config.toml
activation = "swiglu"
rope_base = 93000.0
qk_norm = true
tie_embeddings = false
parallel_block = false
init_std_qkv = 0.0166
optimizer = "adamw"
final_lr_fraction = 0.0
batch_tokens = 65536
train_tokens = 900600000
MLP neurons of a small language model. Each row is named by its layer, matrix (gate and up: input weights) and neuron, and shows model dimensions 16-79. Each number is 200 + 20 x the weight over its row's rms, rounded and kept within 0 to 999. A neuron's up and down rows have the sign that makes its largest values positive.
A block is one neuron, or neurons of one layer that tend to fire together. Before each block is what it responds to, as a language model described it from the Wikipedia text at the highest values.

Responds to: Compass words (West, South, east) and similar region or place-name pieces that begin or continue a geographic name, e.g. West Bank, (east), Southgate, Westmead.
L6.gate114,220,179,181,247,205,176,186,223,167,202,221,198,209,217,190,195,206,196,206,160,204,174,190,165,219,229,207,208,199,192,237,173,172,196,206,203,209,212,180,195,212,179,192,189,208,230,195,229,153,179,213,204,188,194,207,208,182,210,222,198,238,204,199,234
L6.up114,210,191,221,195,198,237,199,181,194,189,205,202,210,201,186,168,224,222,199,212,202,192,201,222,228,200,194,206,202,177,197,222,202,184,214,183,158,207,227,220,188,181,201,180,186,208,158,229,234,183,202,202,182,145,193,189,206,218,218,231,155,177,194,213
L6.gate282,192,205,219,242,201,173,178,217,219,166,186,205,190,170,188,184,243,212,195,176,196,224,202,197,191,214,208,220,219,199,188,201,204,226,179,233,230,239,194,251,188,223,209,190,184,231,207,209,185,197,215,179,202,188,220,196,213,194,190,231,194,180,202,186
L6.up282,207,191,195,216,202,194,184,199,178,206,228,233,200,207,188,214,246,193,195,196,197,216,212,232,211,226,204,198,207,210,195,208,211,210,203,187,194,258,191,217,163,214,214,162,218,212,161,184,195,204,237,196,210,179,197,196,206,208,195,211,210,208,203,238
L6.gate634,215,196,191,231,184,173,207,249,220,211,181,181,241,229,217,210,191,178,201,199,230,178,188,187,150,232,209,189,263,203,203,164,220,198,220,202,184,221,186,191,211,193,212,175,194,202,185,241,188,189,229,227,241,175,203,225,170,233,190,210,214,170,183,216
L6.up634,210,231,189,220,196,130,227,244,216,196,209,194,235,227,194,193,144,173,215,219,172,224,218,191,192,222,199,185,212,188,214,163,184,203,228,180,155,204,154,184,206,198,189,175,184,200,202,186,195,207,191,234,200,167,226,199,194,206,184,220,197,191,184,178
L6.gate639,195,175,212,174,190,198,245,207,193,187,202,215,190,199,215,215,189,161,193,232,197,223,183,186,219,186,195,150,230,148,190,223,223,193,157,176,197,230,201,190,181,203,204,172,182,183,169,210,207,190,176,206,200,180,204,187,231,226,206,226,169,188,187,228
L6.up639,209,207,216,175,201,217,211,222,229,217,179,210,226,242,192,196,216,193,223,216,221,207,224,151,207,183,237,168,186,163,213,225,195,192,149,169,198,220,187,163,207,223,193,165,187,184,232,218,209,233,197,238,230,210,201,170,199,196,170,215,217,198,172,207

Responds to: Four-digit year tokens, especially starting rows of tables or list items (| 2007 |, - 2005:), and dates or ranges in prose.
L6.gate436,198,195,172,187,200,173,188,157,184,194,223,235,205,180,176,193,199,177,204,198,235,204,229,265,152,185,188,237,212,215,198,187,196,188,176,224,175,210,208,226,137,173,195,222,205,195,172,204,196,190,201,213,200,182,200,226,229,210,192,187,220,189,185,210
L6.up436,225,218,219,199,211,216,192,232,189,216,179,218,223,205,223,152,225,224,193,209,220,203,212,182,224,175,213,172,190,203,178,192,206,218,184,217,191,164,186,206,173,192,198,167,192,178,187,195,229,163,234,187,201,214,160,170,226,181,222,218,178,209,189,180
L6.gate1270,165,232,193,214,227,198,232,194,191,206,214,190,178,229,201,230,196,216,209,218,208,185,207,195,198,183,201,187,216,181,208,175,216,218,181,218,183,163,225,167,229,170,206,248,169,222,194,223,175,191,262,186,217,181,163,227,216,188,210,186,168,189,147,222
L6.up1270,194,226,182,208,214,193,198,196,208,219,217,216,225,192,191,187,220,184,206,199,205,203,206,214,192,195,174,225,226,196,183,157,218,217,185,207,184,198,229,199,186,190,198,206,203,228,166,193,219,189,212,164,196,173,202,223,176,184,217,186,219,202,199,201
L6.gate1311,210,155,229,195,198,177,187,165,200,221,214,217,218,198,197,206,211,195,199,199,215,229,186,212,176,183,164,200,182,226,172,176,241,192,204,188,174,206,212,219,203,182,230,181,182,193,200,217,185,231,226,202,192,167,194,223,193,183,204,198,209,165,197,189
L6.up1311,176,199,240,189,170,199,202,190,197,230,226,232,225,216,175,198,207,194,190,262,208,233,204,195,186,182,173,209,161,190,210,163,200,214,189,215,194,187,188,165,197,216,191,231,202,220,164,200,203,178,210,184,196,184,163,216,216,202,196,181,207,206,164,204
L6.gate1834,180,209,199,208,242,213,183,187,184,217,218,216,227,201,199,211,183,198,210,200,225,221,192,185,184,199,193,195,208,187,182,175,201,188,198,201,145,182,210,185,215,175,222,205,178,163,191,222,248,176,204,190,222,202,173,202,206,213,202,182,200,181,129,192
L6.up1834,174,221,170,211,222,192,163,192,216,248,215,178,240,203,203,173,223,204,198,263,198,191,208,201,185,180,200,224,201,187,181,173,225,198,169,203,200,174,186,205,203,208,214,213,204,187,170,228,225,222,231,221,214,183,203,233,211,157,201,204,234,196,165,223

Responds to: Sentence-initial determiners and quantifiers, mostly each and every, such as Each stage or In each case, plus first cells of table rows like 1.
L3.gate1036,230,216,198,154,152,216,196,211,201,177,186,194,198,240,190,226,182,189,222,189,237,188,191,201,225,234,235,229,245,230,212,176,154,193,194,149,205,194,220,188,198,212,206,219,190,203,199,202,166,173,184,192,197,189,201,219,202,197,222,208,231,226,206,215
L3.up1036,226,183,195,177,204,200,203,202,168,178,172,194,184,244,174,192,168,187,234,179,192,153,176,191,192,205,250,185,232,175,205,183,179,179,216,174,218,164,178,184,172,219,211,181,210,222,215,183,188,200,168,161,178,230,239,214,203,198,223,206,207,214,188,218
L3.gate1508,223,215,171,233,176,207,190,213,220,210,197,192,218,203,184,221,198,199,205,208,199,213,204,214,206,224,214,180,194,229,196,204,194,194,198,205,213,207,227,205,161,207,203,195,195,169,137,198,195,199,225,192,215,204,204,208,202,169,209,182,187,218,196,209
L3.up1508,199,206,227,139,195,191,182,238,180,176,200,209,204,238,194,186,229,200,187,195,193,209,211,205,191,184,183,193,203,195,224,188,176,184,185,202,195,213,211,178,166,196,194,173,215,213,201,199,184,165,168,189,227,226,173,216,198,189,216,186,182,204,159,209

Responds to: Four-digit years, mostly 1990s–2020s, in running text or citations, after in, from, a comma, or a dash, e.g. in 2020, (October 12, 2020).
L3.gate372,212,225,199,230,205,172,210,179,197,217,196,183,199,179,215,192,196,203,205,200,187,197,222,200,203,202,207,184,182,204,197,208,187,232,197,199,183,177,194,219,184,201,175,197,197,204,205,194,198,213,292,186,205,185,182,179,201,184,154,208,179,208,188,203
L3.up372,195,222,196,205,245,199,198,196,217,205,214,234,217,202,179,211,203,217,193,218,181,206,200,180,192,207,185,188,198,242,201,198,204,211,171,196,160,187,218,200,243,196,200,209,188,197,200,174,220,189,206,169,161,174,155,178,216,218,159,214,197,195,214,177
L3.gate2016,210,222,175,192,196,193,201,159,243,187,212,199,194,204,183,218,241,186,213,215,190,188,212,211,225,197,190,204,222,197,213,204,180,205,192,202,153,185,191,233,203,170,216,200,199,182,162,191,218,224,200,193,203,211,186,193,195,201,223,167,212,168,181,211
L3.up2016,215,213,246,190,191,159,190,214,194,240,210,199,194,222,218,198,185,236,197,188,182,167,234,193,203,171,213,198,184,208,197,195,158,180,189,213,191,185,197,183,196,204,190,199,187,203,199,187,196,199,266,185,212,228,194,190,211,173,182,186,203,187,193,188

Responds to: Inner or leading parts of multi-word or multi-piece geographic names, such as South Carolina, United States, Ecua-do-r, northeast-ern.
L5.gate441,193,198,168,229,253,215,205,203,199,196,212,232,193,193,165,195,213,187,201,203,199,206,184,193,174,156,202,165,201,200,219,235,258,190,245,192,175,194,231,207,186,173,220,198,199,169,212,189,166,215,174,183,208,214,308,213,240,191,175,213,169,230,185,230
L5.up441,169,190,187,192,175,208,200,220,196,183,188,214,195,198,218,199,195,215,203,236,239,203,216,200,222,220,209,183,202,243,165,187,242,202,224,177,188,201,173,208,203,187,194,204,237,178,186,199,218,154,191,202,221,221,207,241,193,195,194,197,181,189,219,200
L5.gate457,200,191,205,225,185,175,185,195,224,202,201,231,181,185,179,182,214,195,198,200,119,176,190,204,173,215,186,172,188,237,212,190,193,227,191,193,199,241,204,172,169,190,192,167,197,212,210,178,164,178,178,198,178,186,198,227,221,238,218,186,148,243,225,203
L5.up457,206,205,182,197,175,185,181,166,222,215,186,171,208,189,208,194,190,225,208,199,213,245,184,185,245,180,201,161,187,215,188,220,192,193,227,207,193,241,199,179,214,209,215,211,165,166,211,202,217,203,237,214,187,188,218,191,216,196,174,245,172,187,186,178
L5.gate779,162,212,219,211,194,198,212,193,169,204,180,183,165,159,202,157,214,185,213,203,211,202,186,184,213,212,153,206,194,203,216,212,246,191,194,200,205,170,201,226,211,206,198,182,179,191,197,208,200,198,207,227,178,197,268,179,188,197,217,229,208,235,199,202
L5.up779,190,177,221,158,211,187,200,191,197,234,220,195,197,222,233,216,195,172,197,209,241,189,177,177,234,191,191,199,215,204,187,184,198,192,185,191,257,184,223,188,209,175,213,216,174,225,167,202,206,191,196,212,206,176,225,237,211,184,167,197,183,207,200,215
L5.gate809,184,185,198,187,219,179,236,184,211,181,188,210,203,206,234,213,184,203,188,169,166,182,197,165,219,233,172,187,207,190,206,186,190,214,211,197,186,200,212,185,240,187,247,211,189,224,168,212,185,221,210,201,172,175,220,228,223,230,173,223,224,209,233,220
L5.up809,153,217,191,226,164,192,209,165,178,170,211,182,187,236,181,180,199,248,182,238,228,211,221,201,208,205,158,200,189,209,197,228,154,185,196,170,213,200,209,223,199,210,206,189,191,209,189,219,215,216,200,223,187,149,218,173,176,167,211,198,206,173,195,204
L5.gate1385,211,173,207,163,171,213,205,182,244,217,183,157,205,192,155,223,206,198,172,176,246,208,219,205,180,211,185,205,199,219,220,202,231,194,223,209,217,219,163,192,232,219,184,179,213,227,188,190,182,203,218,209,213,187,211,224,225,218,206,207,238,187,164,170
L5.up1385,146,200,202,192,195,225,189,197,246,218,185,186,240,203,184,223,183,207,210,181,205,206,216,192,184,191,202,150,201,240,194,183,212,174,184,184,226,190,206,190,193,212,167,174,189,195,181,200,194,222,211,202,205,202,188,209,216,179,220,180,201,196,195,218
L5.gate1402,208,226,230,192,199,218,208,211,201,223,220,240,206,203,202,187,196,179,192,196,208,179,203,183,187,206,150,155,228,224,213,177,174,191,206,212,221,204,185,212,198,204,207,172,192,222,188,183,215,208,211,207,204,206,230,181,184,206,195,174,236,226,172,197
L5.up1402,190,174,184,188,169,197,235,229,199,178,203,192,170,206,220,229,183,219,213,119,174,205,158,196,182,227,184,218,196,217,219,190,220,187,194,221,216,213,218,219,195,215,158,179,158,214,199,149,211,192,226,223,194,187,222,195,234,192,221,201,151,229,166,199
L5.gate1411,189,202,176,202,164,182,215,206,190,220,192,263,224,201,198,202,206,211,176,164,184,190,214,215,185,202,180,191,265,192,191,155,207,198,204,212,198,209,206,211,205,195,182,181,195,234,168,184,206,221,182,208,229,191,231,201,213,187,211,193,216,197,185,212
L5.up1411,186,190,224,206,197,167,197,186,223,198,160,207,223,232,201,200,191,206,202,198,208,206,226,160,198,218,173,183,211,196,202,183,222,208,201,207,219,209,195,214,203,205,184,180,155,220,202,212,194,216,199,239,200,186,221,194,218,182,209,200,179,191,198,201
L5.gate1631,170,218,219,206,183,216,216,187,212,165,189,144,199,190,187,211,218,202,217,200,196,188,163,218,164,202,188,187,181,194,202,215,217,234,214,185,199,200,210,186,211,215,175,198,191,216,176,208,188,211,187,209,257,167,224,188,210,180,252,220,182,182,201,213
L5.up1631,187,191,176,182,183,198,208,179,195,182,196,182,209,209,167,185,187,189,198,192,195,205,178,193,157,207,205,196,226,214,232,235,189,208,198,200,197,207,174,217,205,238,215,187,208,226,152,230,212,170,218,239,193,177,223,193,228,225,229,216,207,202,198,216

Responds to: Determiners or quantifiers that open a new sentence after a period, such as One, Each, A, This; weaker on first tokens of list or table fields.
L6.gate884,213,188,216,188,194,190,239,195,223,207,183,210,175,206,215,199,234,182,188,180,203,224,202,188,201,189,203,198,192,194,192,195,235,176,225,180,185,199,197,259,222,197,178,228,179,188,200,210,197,200,214,221,195,163,155,180,224,202,198,223,202,209,215,196
L6.up884,177,174,157,181,177,223,190,189,199,206,183,211,194,230,183,190,187,192,188,208,205,194,208,241,229,191,202,157,213,195,171,182,166,251,183,182,211,216,193,194,232,177,195,237,216,228,215,210,217,160,181,164,202,178,190,211,164,211,185,176,176,184,162,222
L6.gate1539,191,212,212,204,206,183,169,191,217,214,176,211,208,218,172,221,174,195,179,204,198,218,212,172,197,229,239,210,164,192,226,205,228,156,229,199,195,211,239,190,169,189,201,174,205,219,166,206,206,189,180,178,197,201,211,169,175,195,184,152,248,205,196,188
L6.up1539,186,234,194,203,243,205,210,236,246,210,203,166,215,211,219,225,168,198,184,198,198,196,237,194,189,193,211,207,204,160,183,207,198,179,197,204,198,206,170,175,218,201,213,202,183,204,199,208,163,231,133,215,206,201,220,189,193,191,205,208,207,188,196,234
L6.gate1853,221,184,190,183,196,237,181,199,181,237,196,205,198,213,151,203,198,233,188,188,217,193,204,180,185,209,169,155,210,216,207,207,209,185,187,181,225,216,197,174,214,198,214,172,226,225,188,214,242,234,179,177,197,203,179,177,214,213,241,194,184,229,198,199
L6.up1853,202,194,201,207,173,238,197,200,200,225,229,197,210,228,191,159,171,211,188,185,232,193,189,232,198,210,150,169,219,220,181,214,218,166,196,209,209,210,202,208,194,191,190,210,209,204,215,204,200,194,176,166,181,165,177,199,223,149,218,189,179,180,200,230
L6.gate1932,187,181,181,221,195,201,213,205,229,161,207,192,219,184,191,229,247,189,202,197,243,184,219,175,238,187,228,210,220,192,191,179,204,210,187,158,188,212,202,182,212,184,217,207,211,182,184,209,257,182,229,205,221,187,186,170,183,205,195,207,196,189,194,225
L6.up1932,167,215,207,198,191,171,193,183,222,184,218,212,187,240,221,167,194,211,205,180,185,205,206,210,184,223,166,188,227,215,212,196,192,209,179,201,183,181,188,241,206,215,210,218,187,176,207,219,175,171,200,183,228,171,206,217,199,163,190,194,220,217,218,218

Responds to: Function words that set scope or modality before a noun or verb, chiefly every, all, no and each, plus modals like would, could, may.
L5.gate65,210,173,210,208,190,209,199,225,194,180,167,193,169,205,218,228,159,232,209,186,200,174,196,186,208,222,198,207,217,218,216,153,191,205,190,205,190,186,176,178,191,231,239,199,211,198,197,196,180,194,236,173,154,167,188,215,175,215,211,201,221,208,202,188
L5.up65,203,208,205,155,192,214,209,198,235,178,237,208,165,231,197,196,213,187,219,186,194,190,230,254,197,175,209,194,197,179,226,171,212,166,211,194,205,236,198,234,198,241,170,191,184,216,198,188,181,192,164,196,225,226,209,215,204,198,212,153,235,211,210,222
L5.gate972,211,203,182,182,225,189,178,201,208,206,202,219,187,223,207,214,209,194,201,216,194,215,173,193,196,189,168,207,171,199,216,211,189,190,213,192,241,222,184,211,211,231,188,176,211,207,220,196,185,186,211,199,188,192,198,224,178,212,203,176,234,223,200,220
L5.up972,214,171,205,184,228,224,240,213,206,196,211,206,187,206,191,228,212,213,231,227,228,185,215,228,212,216,166,198,181,191,224,195,175,160,198,225,236,243,172,195,177,206,203,197,171,216,184,205,196,193,227,164,207,192,216,230,167,235,195,193,249,200,223,226
L5.gate1085,214,206,172,236,188,207,215,200,191,188,200,200,191,204,199,222,150,174,219,215,195,178,221,187,215,230,201,214,211,182,223,205,194,192,179,180,168,212,201,196,215,184,215,190,202,190,194,226,183,183,141,185,170,221,205,215,205,165,215,197,214,206,163,197
L5.up1085,188,169,172,186,196,221,173,207,220,211,176,185,201,218,177,208,191,236,204,212,210,174,246,235,212,211,191,177,206,163,224,239,157,192,187,186,182,182,214,191,149,218,200,206,194,217,174,224,180,185,194,177,206,162,202,188,190,185,212,179,165,211,212,173
L5.gate1202,170,165,211,173,206,202,208,205,176,143,181,199,211,217,192,205,211,228,215,195,206,166,179,237,215,186,204,216,177,190,212,210,187,172,198,200,194,203,199,225,193,180,204,209,174,198,202,210,204,198,194,164,195,226,216,202,191,184,194,217,203,212,224,187
L5.up1202,201,183,193,167,166,205,199,203,201,186,197,201,194,208,206,215,211,186,207,209,212,205,157,250,223,206,194,203,204,190,222,193,183,189,199,216,214,201,170,202,175,208,194,193,209,196,193,210,187,196,214,153,248,244,242,220,169,161,195,205,188,206,217,211
L5.gate1419,189,221,175,197,231,202,235,194,230,202,177,197,189,216,209,219,225,213,210,185,222,232,193,226,191,214,203,195,187,168,214,185,214,208,200,206,221,185,193,233,250,198,183,216,170,222,179,224,197,197,197,188,171,204,190,213,204,176,170,198,209,172,209,197
L5.up1419,217,215,210,183,225,205,159,210,160,186,228,222,208,229,186,186,187,195,211,194,178,207,174,189,205,198,192,188,170,218,223,193,213,191,191,223,201,193,200,237,242,202,189,202,188,188,208,174,199,211,150,222,231,196,235,195,202,250,228,197,222,206,203,205
L5.gate1467,174,193,221,177,181,198,186,193,211,193,190,175,164,197,206,197,217,251,212,221,211,190,225,167,216,202,201,172,193,187,213,183,163,250,194,197,211,172,186,174,187,216,185,209,179,187,191,231,201,174,218,222,222,196,163,187,206,192,229,184,213,205,205,210
L5.up1467,216,185,216,194,209,207,195,213,172,197,189,214,202,180,185,225,198,184,194,204,193,192,184,207,262,163,216,192,196,225,184,204,187,212,195,217,229,191,222,220,208,188,215,195,201,196,225,215,205,187,207,222,239,205,184,187,182,224,212,192,256,197,184,252
L5.gate1534,223,196,193,187,173,214,195,201,222,217,187,198,202,194,143,221,180,202,199,230,212,208,210,203,219,204,229,205,196,213,194,225,175,214,212,210,200,215,189,219,190,186,212,195,196,211,187,199,145,186,221,199,258,180,168,182,183,189,231,191,197,241,195,218
L5.up1534,213,189,223,198,206,204,193,229,203,222,215,220,186,200,151,224,195,194,172,195,187,201,192,222,236,233,198,198,216,196,198,177,174,198,186,185,216,180,202,216,181,163,195,202,205,175,175,216,208,155,209,186,202,182,180,168,189,178,205,166,213,212,209,183
L5.gate2034,193,172,225,194,184,222,227,167,203,200,180,152,213,192,198,199,177,242,229,198,196,200,233,192,192,186,214,213,223,205,217,204,213,184,207,204,228,183,199,203,163,191,192,200,190,209,206,206,195,202,222,154,181,192,170,228,197,183,223,179,206,221,236,214
L5.up2034,199,216,207,193,202,203,201,220,244,228,180,174,208,178,207,187,168,170,194,216,216,217,207,192,201,205,212,184,177,211,215,247,199,218,216,176,189,199,211,176,206,197,196,169,228,223,183,223,205,234,170,195,219,185,222,210,209,196,218,164,185,186,228,184

Responds to: Middle or final subword pieces of country and place names, such as Ne-pa-l, Ec-ua-dor, Philip-pin-e, and also United States and Hong Kong.
L3.gate715,190,192,199,217,199,202,220,183,215,172,187,201,201,226,207,204,214,189,217,192,177,192,200,171,186,176,230,203,227,215,198,200,204,237,202,216,204,202,188,174,261,211,202,196,174,177,208,224,206,210,172,201,152,207,301,176,206,183,213,199,188,182,253,214
L3.up715,203,182,179,193,165,174,214,185,195,199,184,177,199,222,214,214,214,208,192,214,227,212,188,188,210,237,200,205,203,236,208,216,233,235,186,176,224,176,178,159,232,186,230,177,189,194,195,209,189,198,215,227,201,178,235,191,169,217,197,185,197,157,229,185
L3.gate1951,201,179,191,208,197,201,238,165,220,220,210,179,218,213,204,203,204,197,213,212,188,211,173,165,200,215,225,178,208,231,228,188,195,230,191,240,227,223,205,178,242,202,188,201,150,171,183,204,214,201,209,208,183,182,313,172,183,201,198,190,188,177,247,189
L3.up1951,174,159,196,186,180,208,237,160,192,176,219,178,193,200,213,196,205,194,229,193,222,192,177,219,188,221,233,203,240,248,215,188,209,228,224,152,210,185,197,175,241,217,226,187,171,202,172,180,156,194,187,238,186,179,217,213,186,200,207,216,206,208,200,232

Responds to: Four-digit year tokens in dates, tables, lists and citations (in 2019, ca 1995, 1969–1972), plus day numbers before month names (on 27 February).
L5.gate256,194,235,214,213,232,203,195,176,207,222,220,172,190,203,216,212,192,172,185,225,197,154,265,196,187,222,177,212,171,200,225,188,196,179,184,215,216,199,155,172,228,186,215,195,188,211,190,215,193,210,206,207,231,181,220,218,217,173,177,205,199,196,169,227
L5.up256,216,225,207,227,223,202,177,202,168,205,208,213,217,190,206,199,214,167,194,230,191,188,218,186,167,172,150,220,167,196,223,191,186,183,229,195,176,236,197,202,240,175,217,170,216,158,170,201,200,162,193,180,200,194,202,206,221,172,183,191,191,219,161,195
L5.gate263,207,185,208,198,171,214,203,208,212,162,227,184,208,202,197,233,214,179,182,195,198,179,219,201,191,189,170,191,199,213,236,180,200,172,219,227,166,216,170,214,245,197,215,208,182,221,190,199,180,215,177,209,208,183,197,191,205,230,169,178,214,217,211,197
L5.up263,209,199,197,211,190,212,226,183,218,189,219,183,197,203,201,217,205,163,194,214,178,204,203,209,182,194,189,192,207,230,213,188,227,166,215,200,174,210,161,256,233,206,206,205,184,201,176,187,181,185,211,215,205,152,191,189,206,230,164,183,218,196,199,215
L5.gate828,213,204,184,215,209,209,164,179,262,206,211,192,218,214,207,191,236,142,210,242,210,196,219,219,183,218,180,201,204,209,212,183,211,169,221,196,160,221,201,199,192,211,203,212,197,162,198,180,190,159,230,194,165,230,208,203,200,183,196,195,215,213,141,214
L5.up828,169,184,196,188,191,178,165,187,210,228,189,187,248,227,227,217,186,188,203,209,230,214,200,225,205,187,208,201,209,180,207,187,230,190,199,203,188,158,206,190,190,227,207,200,232,222,198,250,237,180,217,202,197,217,173,179,184,223,211,186,205,212,203,180
L5.gate1051,197,205,209,222,229,191,204,183,233,228,202,212,199,203,197,232,205,166,197,248,218,195,197,224,183,213,174,210,186,214,176,185,218,225,181,233,176,196,226,193,180,179,175,239,180,214,205,201,210,206,208,175,203,178,165,236,228,184,199,173,212,175,189,207
L5.up1051,176,189,220,225,234,183,219,181,224,209,215,223,200,185,213,239,207,159,215,253,226,187,201,222,176,227,178,213,190,214,169,187,217,206,166,228,173,180,213,184,174,191,181,233,168,216,196,204,206,199,219,183,200,188,183,232,231,174,201,174,201,176,188,198
L5.gate1195,208,186,203,174,163,184,217,210,223,191,198,229,197,186,222,191,200,227,197,231,220,205,268,170,178,227,195,205,197,221,199,219,172,226,200,216,223,165,190,209,207,192,197,195,186,202,199,200,217,199,226,186,213,182,161,195,199,186,218,178,182,210,227,213
L5.up1195,179,231,211,189,219,198,198,167,186,220,192,230,227,218,222,198,198,180,192,178,209,190,212,199,202,221,173,203,192,207,209,215,200,217,204,197,152,252,196,195,198,217,218,206,195,168,166,180,205,206,193,224,179,192,201,168,245,198,186,188,178,209,177,213
L5.gate1516,200,234,178,224,177,180,187,185,171,222,196,217,219,189,211,195,208,188,190,196,201,168,183,189,189,221,206,214,211,214,206,184,208,200,221,205,195,193,212,236,200,190,211,168,194,194,157,207,194,182,239,192,198,203,175,220,209,171,209,197,207,214,188,199
L5.up1516,191,211,190,212,210,203,186,211,206,191,198,241,195,211,197,195,178,185,224,209,210,175,198,203,215,191,202,222,193,168,201,174,166,200,201,226,197,173,190,191,219,213,220,219,183,213,226,226,191,195,169,196,198,194,186,202,222,191,183,152,228,204,208,209
L5.gate1904,169,212,201,165,201,227,195,216,179,203,206,232,234,174,190,181,209,209,212,221,234,205,180,222,207,178,187,188,191,257,180,213,163,209,191,207,237,206,198,193,200,196,179,204,197,208,211,178,219,216,251,216,232,206,226,230,203,210,193,181,204,186,175,219
L5.up1904,184,222,210,204,203,200,201,217,204,213,201,206,207,177,223,208,178,195,196,235,207,181,205,185,205,199,190,200,218,196,168,185,191,207,222,239,141,184,234,149,224,196,219,228,192,229,191,224,185,184,203,205,186,179,175,216,186,199,197,191,202,174,179,205
L5.gate2006,213,222,258,163,236,190,174,192,194,190,199,160,216,183,194,170,209,180,191,230,218,220,223,227,201,197,214,204,202,196,172,189,192,220,172,191,197,197,180,195,229,177,180,196,186,225,203,188,209,208,248,195,207,214,139,182,168,212,164,173,185,200,231,194
L5.up2006,173,199,215,180,190,153,188,177,194,194,208,176,207,182,227,211,218,196,192,184,166,159,213,237,203,205,191,182,188,179,202,182,209,223,202,215,209,248,201,207,239,184,202,179,205,170,234,192,201,213,203,168,190,205,202,214,150,255,158,172,231,182,200,225